Weights of a small transformer language model.
Size: 9 layers, width 512, vocabulary 32000.
Architecture: LayerNorm before each block, learned positions, tied embeddings.
Training: a variant of Muon for these matrices, 1005M tokens, 4111 steps.
MLP neurons of a small language model. Each row is named by its layer, matrix (up: input weights) and neuron, and shows model dimensions 389-484. Each number is 50 + 15 x the weight over its row's rms, rounded and kept within 0 to 99.
A block is one neuron, or neurons of one layer that tend to fire together. After each block is what it responds to, as a language model described it from the Wikipedia text at the highest values.

L6.up1320:42 57 55 35 45 48 69 53 39 41 25 31 32 75 10 53 46 69 47 76 50 25 50 31 39 42 44 38 31 60 50 30 62 86 31 19 85 43 71 20 53 66 33 52 65 48 55 35 62 42 31 55 35 60 37 75 64 55 55 55 46 39 40 47 23 66 48 69 65 50 44 76 45 37 68 72 31 67 69 60 44 78 78 77 58 24 33 58 51 59 62 43 40 42 15 33
Description: Compound-joining punctuation. Hyphens joining a word to a following element, as in team-mate, co-founded, helicopter-borne; also an opening parenthesis, quote or slash after a name or noun.

L2.up531:47 16 49 42 49 58 40 48 34 40 47 63 62 27 84 58 46 61 52 50 43 51 47 46 33 40 39 34 69 30 32 40 64 63 53 54 62 63 68 48 21 52 45 23 60 44 46 53 37 67 48 46 92 39 41 76 59 46 56 33 58 49 37 76 73 37 36 40 73 46 32 74 56 66 37 36 47 42 36 73 59 45 34 48 25 36 31 63 66 77 30 40 56 60 72 56
L2.up649:53 65 47 49 33 62 52 48 36 37 64 26 47 72 35 55 66 37 28 40 44 70 84 60 67 26 43 54 47 56 31 51 51 58 70 27 51 33 62 76 00 40 26 60 59 48 43 53 46 49 51 27 54 45 23 53 53 25 63 56 69 40 38 75 52 31 35 37 63 16 39 69 67 32 50 60 56 52 55 39 40 46 74 40 70 30 35 65 54 83 46 27 42 74 59 47
L2.up1120:73 26 36 40 56 39 57 35 84 30 47 43 59 42 44 61 69 49 19 42 37 59 44 59 53 32 36 36 35 44 37 54 69 32 34 74 51 45 47 25 52 23 56 33 42 51 58 48 30 67 52 48 49 65 75 48 38 42 51 54 63 39 45 44 63 63 38 31 49 47 36 64 35 55 66 49 54 68 63 46 42 23 25 35 50 46 53 73 60 61 42 47 47 35 61 50
L2.up1388:53 66 54 61 35 48 40 18 49 49 28 36 73 43 63 40 47 53 39 52 61 64 64 59 56 33 23 48 46 37 45 41 76 49 39 76 61 58 62 21 34 24 55 48 55 37 43 63 37 38 49 41 74 68 68 29 59 36 39 49 44 71 48 58 62 42 58 40 68 42 32 71 45 55 42 41 82 58 54 74 61 12 32 41 51 46 57 60 28 83 44 34 31 38 70 31
Description: Hyphen in compounds. The hyphen inside hyphenated compound words, strongest after prefixes like re- and self-, as in re-elected, self-assembly, semi-finals, Gram-positive.

L6.up1708:48 54 80 57 59 42 36 48 57 33 77 41 37 38 23 29 27 74 54 28 66 78 71 53 66 45 82 32 55 64 60 59 68 64 47 45 50 47 75 37 33 57 50 52 57 50 39 72 34 65 73 32 31 89 59 72 45 59 54 53 59 56 31 72 48 56 47 58 65 76 55 53 61 69 43 04 57 79 18 70 62 64 71 51 55 55 50 48 60 35 44 55 70 64 48 47
Description: Numeric quantity tokens. Number tokens in running text and tables, often a measurement or count before a unit or in a table cell, such as 1.1 m, 100 mph, 9.6 km.

L2.up707:48 34 50 52 45 48 55 75 71 72 55 44 61 46 61 50 30 52 45 43 54 50 48 31 50 57 39 40 52 47 56 33 62 62 64 46 62 57 72 75 55 67 51 64 49 50 61 54 59 71 30 46 40 48 48 71 65 79 66 72 56 51 75 63 60 35 32 54 59 38 50 63 66 73 45 60 32 62 41 54 14 56 49 42 67 78 37 59 52 47 34 37 54 40 72 52
L2.up908:48 51 58 46 68 58 44 68 57 42 25 51 57 46 17 29 59 63 50 71 64 63 57 48 26 25 51 41 35 53 64 69 34 37 19 86 73 28 56 60 50 42 50 56 39 57 62 17 58 39 38 41 22 75 61 41 76 61 53 66 77 56 76 59 10 50 44 25 53 65 62 25 27 35 57 56 39 57 70 68 26 63 43 39 44 59 66 58 61 59 56 85 70 63 34 63
L2.up1328:47 59 56 55 42 37 37 57 57 49 32 72 43 68 46 66 30 59 78 53 38 64 72 40 85 57 41 34 65 36 62 66 49 42 37 52 58 37 70 70 30 48 68 78 55 15 42 57 55 48 50 44 26 36 62 85 57 93 53 81 54 53 41 63 53 49 54 56 59 47 44 57 45 67 33 34 41 85 56 62 49 34 46 49 43 62 38 65 80 39 31 68 43 56 54 35
L2.up1641:63 40 40 77 52 71 44 24 56 36 26 35 68 62 43 38 41 44 56 50 66 54 43 53 74 57 37 38 45 16 42 20 39 71 26 19 65 64 55 52 78 74 45 76 35 52 78 54 34 41 77 31 41 51 59 47 48 55 66 56 47 59 65 65 26 32 30 75 79 56 54 45 34 79 51 72 33 55 32 65 48 42 52 23 51 80 49 66 30 38 54 64 37 52 69 58
Description: Quantity numbers in prose. Number tokens giving a count or amount, often after approximately, more than, about or of, e.g. over 600, about 500 years, 4,000 titles.

L4.up257:62 45 58 55 62 77 52 54 64 75 40 24 54 52 28 72 40 39 78 74 50 67 53 70 41 58 45 29 56 41 71 47 58 57 51 36 54 40 57 51 67 57 47 49 52 46 37 72 54 43 48 40 33 51 32 78 46 57 34 67 37 70 64 42 54 48 38 55 67 25 29 56 80 65 50 41 59 41 55 68 29 35 36 40 45 48 54 37 27 38 32 61 47 26 49 38
L4.up808:61 59 68 53 45 54 54 53 36 78 47 54 64 43 50 67 40 70 52 66 42 63 65 32 58 55 37 42 43 43 53 54 57 72 47 58 52 60 50 73 55 72 34 23 41 66 64 45 63 57 92 54 48 75 25 66 30 64 60 40 76 72 28 53 41 07 62 75 47 22 26 32 52 61 23 58 61 60 36 46 34 28 43 42 53 65 69 53 52 27 37 70 29 17 54 64
L4.up1028:46 33 41 45 59 38 65 66 52 55 65 55 32 40 38 40 42 48 53 68 07 63 63 50 58 51 43 65 61 40 46 48 68 67 40 59 77 57 59 52 68 58 52 44 45 05 36 51 46 65 38 42 45 55 30 62 57 50 32 42 59 42 58 65 69 53 50 52 69 54 33 53 59 65 34 51 20 71 28 50 33 66 58 28 51 54 48 74 58 50 52 63 29 50 58 22
L4.up1896:65 65 54 58 47 61 60 71 85 54 60 53 45 42 58 37 47 48 50 65 42 45 45 33 48 60 58 53 47 28 64 59 37 33 51 54 56 59 57 34 59 61 74 56 46 32 55 46 44 52 39 49 31 44 45 62 44 66 05 31 25 62 53 47 50 37 43 59 55 47 44 34 53 68 77 45 50 60 35 62 33 56 84 45 60 86 52 39 56 21 40 80 31 32 43 29
Description: Quantity numbers in statistics. Numerals and number words giving a count or amount in encyclopedic statistics, often after "of", "about", or a colon: "population of 400", "Crew: 22", "nine members".

L2.up6:20 57 33 41 74 80 56 70 51 52 53 32 50 52 30 33 37 40 23 74 17 47 50 66 55 72 28 53 61 81 45 79 78 42 45 60 42 48 69 62 54 53 59 49 24 52 52 26 64 42 55 37 64 19 67 53 60 60 86 48 47 27 44 36 32 46 35 39 73 43 57 40 65 39 57 45 70 22 82 51 43 51 67 46 58 67 47 37 44 34 58 65 18 64 40 33
L2.up185:59 62 31 48 58 08 53 49 71 42 28 40 32 68 51 69 46 48 72 46 74 11 63 48 42 64 59 57 59 58 46 57 68 52 43 72 34 57 52 62 39 76 48 37 45 15 29 54 59 45 54 61 45 62 68 53 61 54 36 55 38 52 57 53 46 42 41 37 65 26 55 33 54 24 59 53 77 36 59 55 38 72 63 32 35 52 77 45 73 36 54 40 53 61 64 32
L2.up675:47 67 59 93 41 39 38 37 49 33 68 52 46 49 40 46 55 67 57 32 37 21 29 61 49 63 61 63 59 52 44 66 38 31 58 54 58 55 24 62 51 57 55 43 49 44 62 63 25 58 37 36 57 46 22 19 38 52 74 42 48 53 42 34 69 52 37 62 59 57 69 33 73 48 61 51 53 25 58 55 30 37 35 36 31 45 45 50 44 38 32 65 26 51 39 56
L2.up1951:18 52 68 44 68 29 32 47 48 66 51 50 29 53 46 27 51 60 29 51 41 50 55 56 48 52 37 52 47 31 32 62 41 34 54 40 40 66 55 41 41 66 63 59 33 30 40 59 60 18 47 61 44 47 61 56 65 65 22 31 25 28 43 76 51 57 46 65 58 33 77 44 44 62 48 64 54 38 37 72 48 70 56 52 76 79 46 35 44 56 81 43 29 26 66 36
Description: Coordinating conjunctions in lists. Coordinating words like and, or, then, even that join list items or clauses, usually right after a comma, as in "books, and memorabilia".

L6.up1694:58 59 68 45 47 80 42 71 56 48 28 49 34 36 59 32 47 50 38 45 34 66 47 54 52 66 23 22 71 70 35 36 70 48 53 68 58 28 74 36 72 74 54 59 31 50 58 71 59 42 71 29 59 55 86 52 43 28 53 34 62 50 56 52 56 45 24 55 59 52 34 43 56 35 65 41 43 52 45 45 38 34 40 53 45 41 62 70 29 51 39 41 40 45 62 65
Description: Clause-linking function words. Conjunctions, prepositions and colons that link a finished clause or list item to what follows, mostly after a comma, e.g. and, but, as, to.

L4.up11:66 48 40 18 42 21 74 49 10 48 64 47 39 61 55 62 12 60 87 70 53 99 47 52 30 23 60 62 63 42 26 31 55 29 55 38 70 40 62 46 64 27 57 64 48 61 61 29 56 50 35 58 76 33 40 43 53 49 53 60 61 39 65 66 40 51 39 62 32 43 22 41 45 17 52 35 26 48 61 22 61 52 67 41 46 52 48 53 40 39 52 60 39 72 50 51
L4.up674:41 87 33 72 46 62 72 50 48 64 63 42 58 40 24 43 56 22 25 18 18 50 36 38 51 60 66 52 58 58 32 59 25 33 37 36 57 37 52 57 53 57 52 51 32 50 33 34 59 36 41 31 62 31 43 70 43 59 54 24 75 47 35 23 44 51 63 54 39 77 36 56 34 66 16 52 32 69 46 58 47 57 37 49 55 44 35 36 51 54 38 67 40 76 48 32
L4.up695:51 75 37 52 58 24 64 44 50 57 41 65 42 57 56 52 58 19 47 58 65 47 08 59 70 40 49 33 65 24 64 53 60 59 53 58 54 43 37 61 78 58 18 20 57 33 47 62 45 51 58 47 43 39 68 66 47 66 64 30 42 64 25 55 29 54 74 29 55 64 45 59 50 24 40 32 69 44 46 52 53 65 43 56 61 46 43 34 23 72 60 59 32 36 52 50
L4.up1755:55 40 60 72 57 65 53 39 43 45 27 31 34 53 28 48 42 64 45 55 24 57 33 45 86 31 69 12 43 62 46 58 59 46 60 57 36 44 66 56 28 66 42 23 71 60 52 33 31 64 31 46 66 41 38 60 51 63 38 71 46 54 19 39 36 43 24 48 50 52 43 59 35 35 52 41 46 40 23 40 39 52 45 66 46 41 41 46 33 76 24 71 29 43 44 38
Description: Word-joining connectors. Hyphens, slashes and dashes (sometimes "and"/"or") linking two words or numbers into a compound, as in Syrian-Lebanese, Los Angeles-based, 1999-2000.